Weights of a small GPT-style language model, trained from scratch on English Wikipedia.
Training: a variant of Adam for these matrices, 653M tokens, 9966 steps.
MLP neurons of a small language model. Each row is named by its layer, matrix (gate and up: input weights; down: output weights) and neuron, and shows model dimensions 373-468. Each number is 128 + 24 x the weight over its row's rms, rounded and kept within 0 to 255. Numbers have three digits each. A neuron's up and down rows have the sign that makes its largest values positive.
After each neuron's rows is what it responds to, as a language model described it from the Wikipedia text at the highest values.

L4.gate1086:151151161106145121099177102120126147138098118159129151136122114088156100123150105089137075178140154163147133180113130120146186142115131145146134174126141154127100146086137155137157095137141125075117128147187117126094132098100105111122137152145150091125129088166131139103165132112137165133
L4.up1086:134097117127113086127136186140162140136083166091139171155141137192125101134097129161098115138119160088121174094119102128144086115113093126111110106124136122105117132129169114090128140124136111142119122122098130094126132112130091113136153130076159125131141115113204142145126168128104145119
L4.down1086:156128097111124153166159142096138144100148084141107142093125105127131136089115132137133127136142112157102140171102134121090125130101119160142167137100115144118090123092085085130116102100116130122094140136137087116125090079153145069107124136118149105150162084154117116125150123138132105108
Short mid-word letter pieces

L4.gate1036:128139121136111145103124066114149111111123099137135113164107128121115123135142101101122127143146118104126090137105121089112099089102166098173155099100110111152130149088116087087088114161124113122090174147133114148102158151122148115123170126117104113104133173161097127133107106123110134119
L4.up1036:147125148128160100114110094122132127103164061143155121143145111158090132106116113111103094115117097134143107092156160091166096103110122134130131125078084105132151128111067103103122088116137108147084139157136124104117132137106107114111127141138146089120120122180110124148124122108116109121
L4.down1036:087111099138151092136132110157100179114128122143113067132092109144094106123156129098118141133099139112128110097138101153178148122108116114131106152120153139142130162157135140133103112120140149147134122116128169102114130142126111124145118130107150149148172122145126125102133120128110120098
Name-initial pieces, misc nouns

L5.gate989:139116128160151121116128130149177104130117101087129119133119122154140140147136150107163149145124166113078150138126151103130081146164110150121176125143065154163161100126119140119169140116119112118165135146137164149135112103122155095101133155111095113142133119151090133125126164139156122112
L5.up989:124128130158105132081115143174119149117170109157146143149123126117125104158115126109135153181123143188137142092128118104050143104158098138180158161133148125065153173104127124153144146119147169096175139156129112131107103125116132180101173144110138135115166130129153114142162151127127193176
L5.down989:144140171143140148140107080156151130109124119118115120126114133168144166117155144113173139113108131077119150147137147088100118109124149167088139082130118121131129153112170112121144135111133108148116081138124086138141121186145102127102105148138140129123111139099117154153085116177103151131
United States, number digits

L2.gate753:130122128134171129128062162124153144130146109100143173112193145157114112118102109150103136108109112144157134071137128129153119105109137164096138177100121111111167095115128117073101143132153095094107096097085165125141127153141093146149147129110121090154114131110095127147141134152165113133
L2.up753:159128109144153143147107161155111155072091140121109172123090105092134124148122100096154124110168142155148150168131095133116080145129116119119123143142158113138138188093120131110064142117144129137097150140119116142148144114141079151089156144127142129102130130114089145125096123128151093082
L2.down753:122098150112128110100106132112107163103146170152113140131120185088134117137119121116143145133139151129085161148126167196122148148100151092131118120137091096118097126094136109126147077132080149111091158081131114137119144110160125139143101140149136117132170123108134112117129144112143111125
Word-initial "Th" fragments

L2.gate315:079155114146135111163111166084147108123134124112129128129106141112115135145107123126131134121084081101100123105101120157108081109142105098153196105117135146162133095167121142138111136152120133093122151161139146164133135113138102141117147177133119150138106126130087092100132148151126094144
L2.up315:147079123102124129127126137129102130115122150126142143162121164135116128116133134149134137119119091118126151067130078171103107142138154162117145116129110101116112119160111122139108134111097140126105128150132151100124101098136097171103148098118082160134099099091140131147092145093156137109
L2.down315:126162159128146159147093094122119154094142107150128127120133136127156185144102128131150144096124144155126111170092135126123119101092129133116132105162111100118111079124137126148114131144147109101137148119169088124154169124136126131091124157096127155145146120128124173115121137103141134151
Connectives joining coordinated items

L5.gate270:156075124113127129147128146155137150127146125122165136144143129121111121135172100149078157097186086127116204107119110127122120131177145122138112157128139097117116101099160104122129107123123140097159102101132127079091121119128115131131169125132127152111093095144112134137104154120110166119
L5.up270:133116078111101145152107160134121141151142161188178143134125089150113145154179130089078104143116091157131173130093140130109136115147160131114123133128149133158119099103186112181130126140149112127091080171124107099088146128145110072159201162134150092088136148134120138112139095106142137128
L5.down270:113124113102111137093132153126129127123183118125110127171118131102084163134087149184100125104152118119135118122157122126138094119151135117127117151158119122104122091121138129174186155133095128094125112131153160113130134084156119159110124138130123105156110138112121111143112138115143137123
Date digits and name fragments

L4.gate421:152155093193171131172096147110098158146145193111133099144151116092115149196122112081183136123123141143124121140122145123071146137120127084135147181133112149129128136122170139139132149140135155105103101145123164129148105094164163144112149142134136100160128139110130101098096114132117136148
L4.up421:134178143134142105178109130130127091160158115112148141137121125099094105141134092143129128122152120154083164171064138087121113121140086103088129133164098135120148089105122113088137142089155120127118101177148114148128130123129161131135167140075138112136100106099146106109148153130109125145
L4.down421:142077092124132133155126119119087148139124156129129099114116096114083151145136144132208107134102119143159151111161154114126094112154101107119148129111119153140124112154152153144127117099187124096108106132126126135126097123101131134109119154125106114146150122108185114101089141146156153157
Country names in listings

L5.gate975:149153150108189144104125100155143142077150124143113136145107086087156132075087100115124155102148140113117137121093156149153132179120137126131138136127108120123136094132159165146127145128096091132159104140161144090109138159117137110137084147092101171148082146131062141144130095100110107104
L5.up975:119091091099112126114143133096115190114122138145152145114125141185113120171115122110182116109118089117108136109128116095124131107109138138111147150121079124139119109094121095163131121116159108163126162114108144152103095141155140143108136164067129139101106105126154137104132167139135133130
L5.down975:147149143143178115144145134166142111095176122145103130123131141103114078125171134140112145169091129110126117140166071119126129170154147132141134117144130101126156121145118121128120122132130128108132139149147144189141125134138115128067084110125143137119159091161144153127113137130165140110
Early subword pieces in names

L4.gate61:146125139085114166098103117114128143136133130122120125134171153129158108153132164182081072142104154098128139120130154131145125172076121124087128101151061120117156127145112144092128146111114136086139085154122108129126163154161137167110142130187140145131163114145160097110149156118100074128
L4.up61:171131149147086138117119072099125085172105100096124145138115115080161093149154167148154134109131134141122163055123129120120141137169123112149123076123149095087092134156151121131139166158095167154145138146114178135104142150132129110107126118131128117138133074161117105148113156118128147133
L4.down61:127151148094141181127090130147127173151088112153151125127140145115106137114155101122120082129108171151119120138125164152145111150056135163128140109136125153136141136116151128145117133102129137135134065087128147115102122110112159120166118114153156085177140107138122126097130121096129103133
Adverbs before verbs

L2.gate1121:159121107180169115174091099108107099110137110115127110157087115123092158127140150115154154114079140127128105093094151101138110177150166114108110186137176160122147148142074135115093112139144153101085171118140156159170159114158165202101096126141105086136121099175084121142140117148134143124
L2.up1121:161183156137161120144134131128119154115096108143160132133127144110147136124144172164187075176120123124137120114129132099116148102160143144127141163084153130123140137111125153117120095113134108109152134073090117077123127123113152127132134113132098143134172098098079130169144116125120143123
L2.down1121:144091150145142138118114136120099141081122107141142148104101110140135192090075102145153136108169130120145126129162159131130122144159110165098124159155123095165148167123123129134149134156099156147116167125165111156116109145137127119137096108127145151128118111158109097151108151133162107141
Closing parenthesis in lists

L4.gate1219:125141111098130104092126142111122157169105134135181141146140163129111130132135144141169109129138099118143126099126125070111184128123145120085154117092121111125129139147167123152145130157133077093113129125127154094098101171158091146155111126103111156134131102105141143108093159165138097115
L4.up1219:124110121150139166137158105091113142130139120162121094123138165138110138141145171153066152117110116083131112115100087140125141097138097175113145160134151147066150113116139148090162110112162118065148156145067096183139099169160079154106135122148114174134136151103125122100101127149115153113
L4.down1219:098122133147140144139129114117118066111158111137116134128129130095150088153139161167109123115103147131132098136114129110143117129121112111115109154114150135163136139097135171089144176118111165072192117115099132120106137121154166156135116110101165114133103130142112113089130166106122130109
Name-ending vowel pieces

L5.gate735:141149129111097109126090104154135110128135150146095162161117116105187131139143101097123146094149122132158146121116115148157092148117133120137123130132106123119149124134132123145134128183181125125148129107174136107159116105126125116110143146100178150147189103132102135135093135170155130129
L5.up735:121128133183111141138140088148111146121100119157150130135114133129187073152147138125137141084144126141126168135088097154125121149134151098126161113141112145147132151074139124129163099127107141088096137118110158118115122171147095086153103108123127118138138091111136193129128086129156115106
L5.down735:088155163100130160138092125114129087137099131134117113107111099125112173160117095146103137135137123163107138145105137094135142114127155144108103125113105152132152137167152141125083174160112111146145134121170102089133141090078116164084146139105131170129186129138093128141159148135128109157
Function words inside names

L2.gate1305:140125142128140155122072101107171141104130145083134100149095125133148115160146111161094161122137135099101133149106121129164109107103112142136152170119111121107127151121176101138144164133137143127109140092135143126118140139124130113140102099131112133123183153144138134117114102116132142122
L2.up1305:135145146128144128093143141117083173140135125139135101156147094130151127124142141138144108159133124111131131127106131124141154111152080167137094147113166095145127067117130110156144119105143122124151113085138091146122113102151148135149105136096161122127109113133153129090105130155138148139
L2.down1305:141137128115132133138096125122173121121085126107130141125140105184112152109088106132176111116149145090131121102169110156086081151166092122155119095084149118149131151109093124107128121111127104148118092076125153160166124095132123102169123146112119149133122148097151146142126116123161177154
Mid-word syllable fragments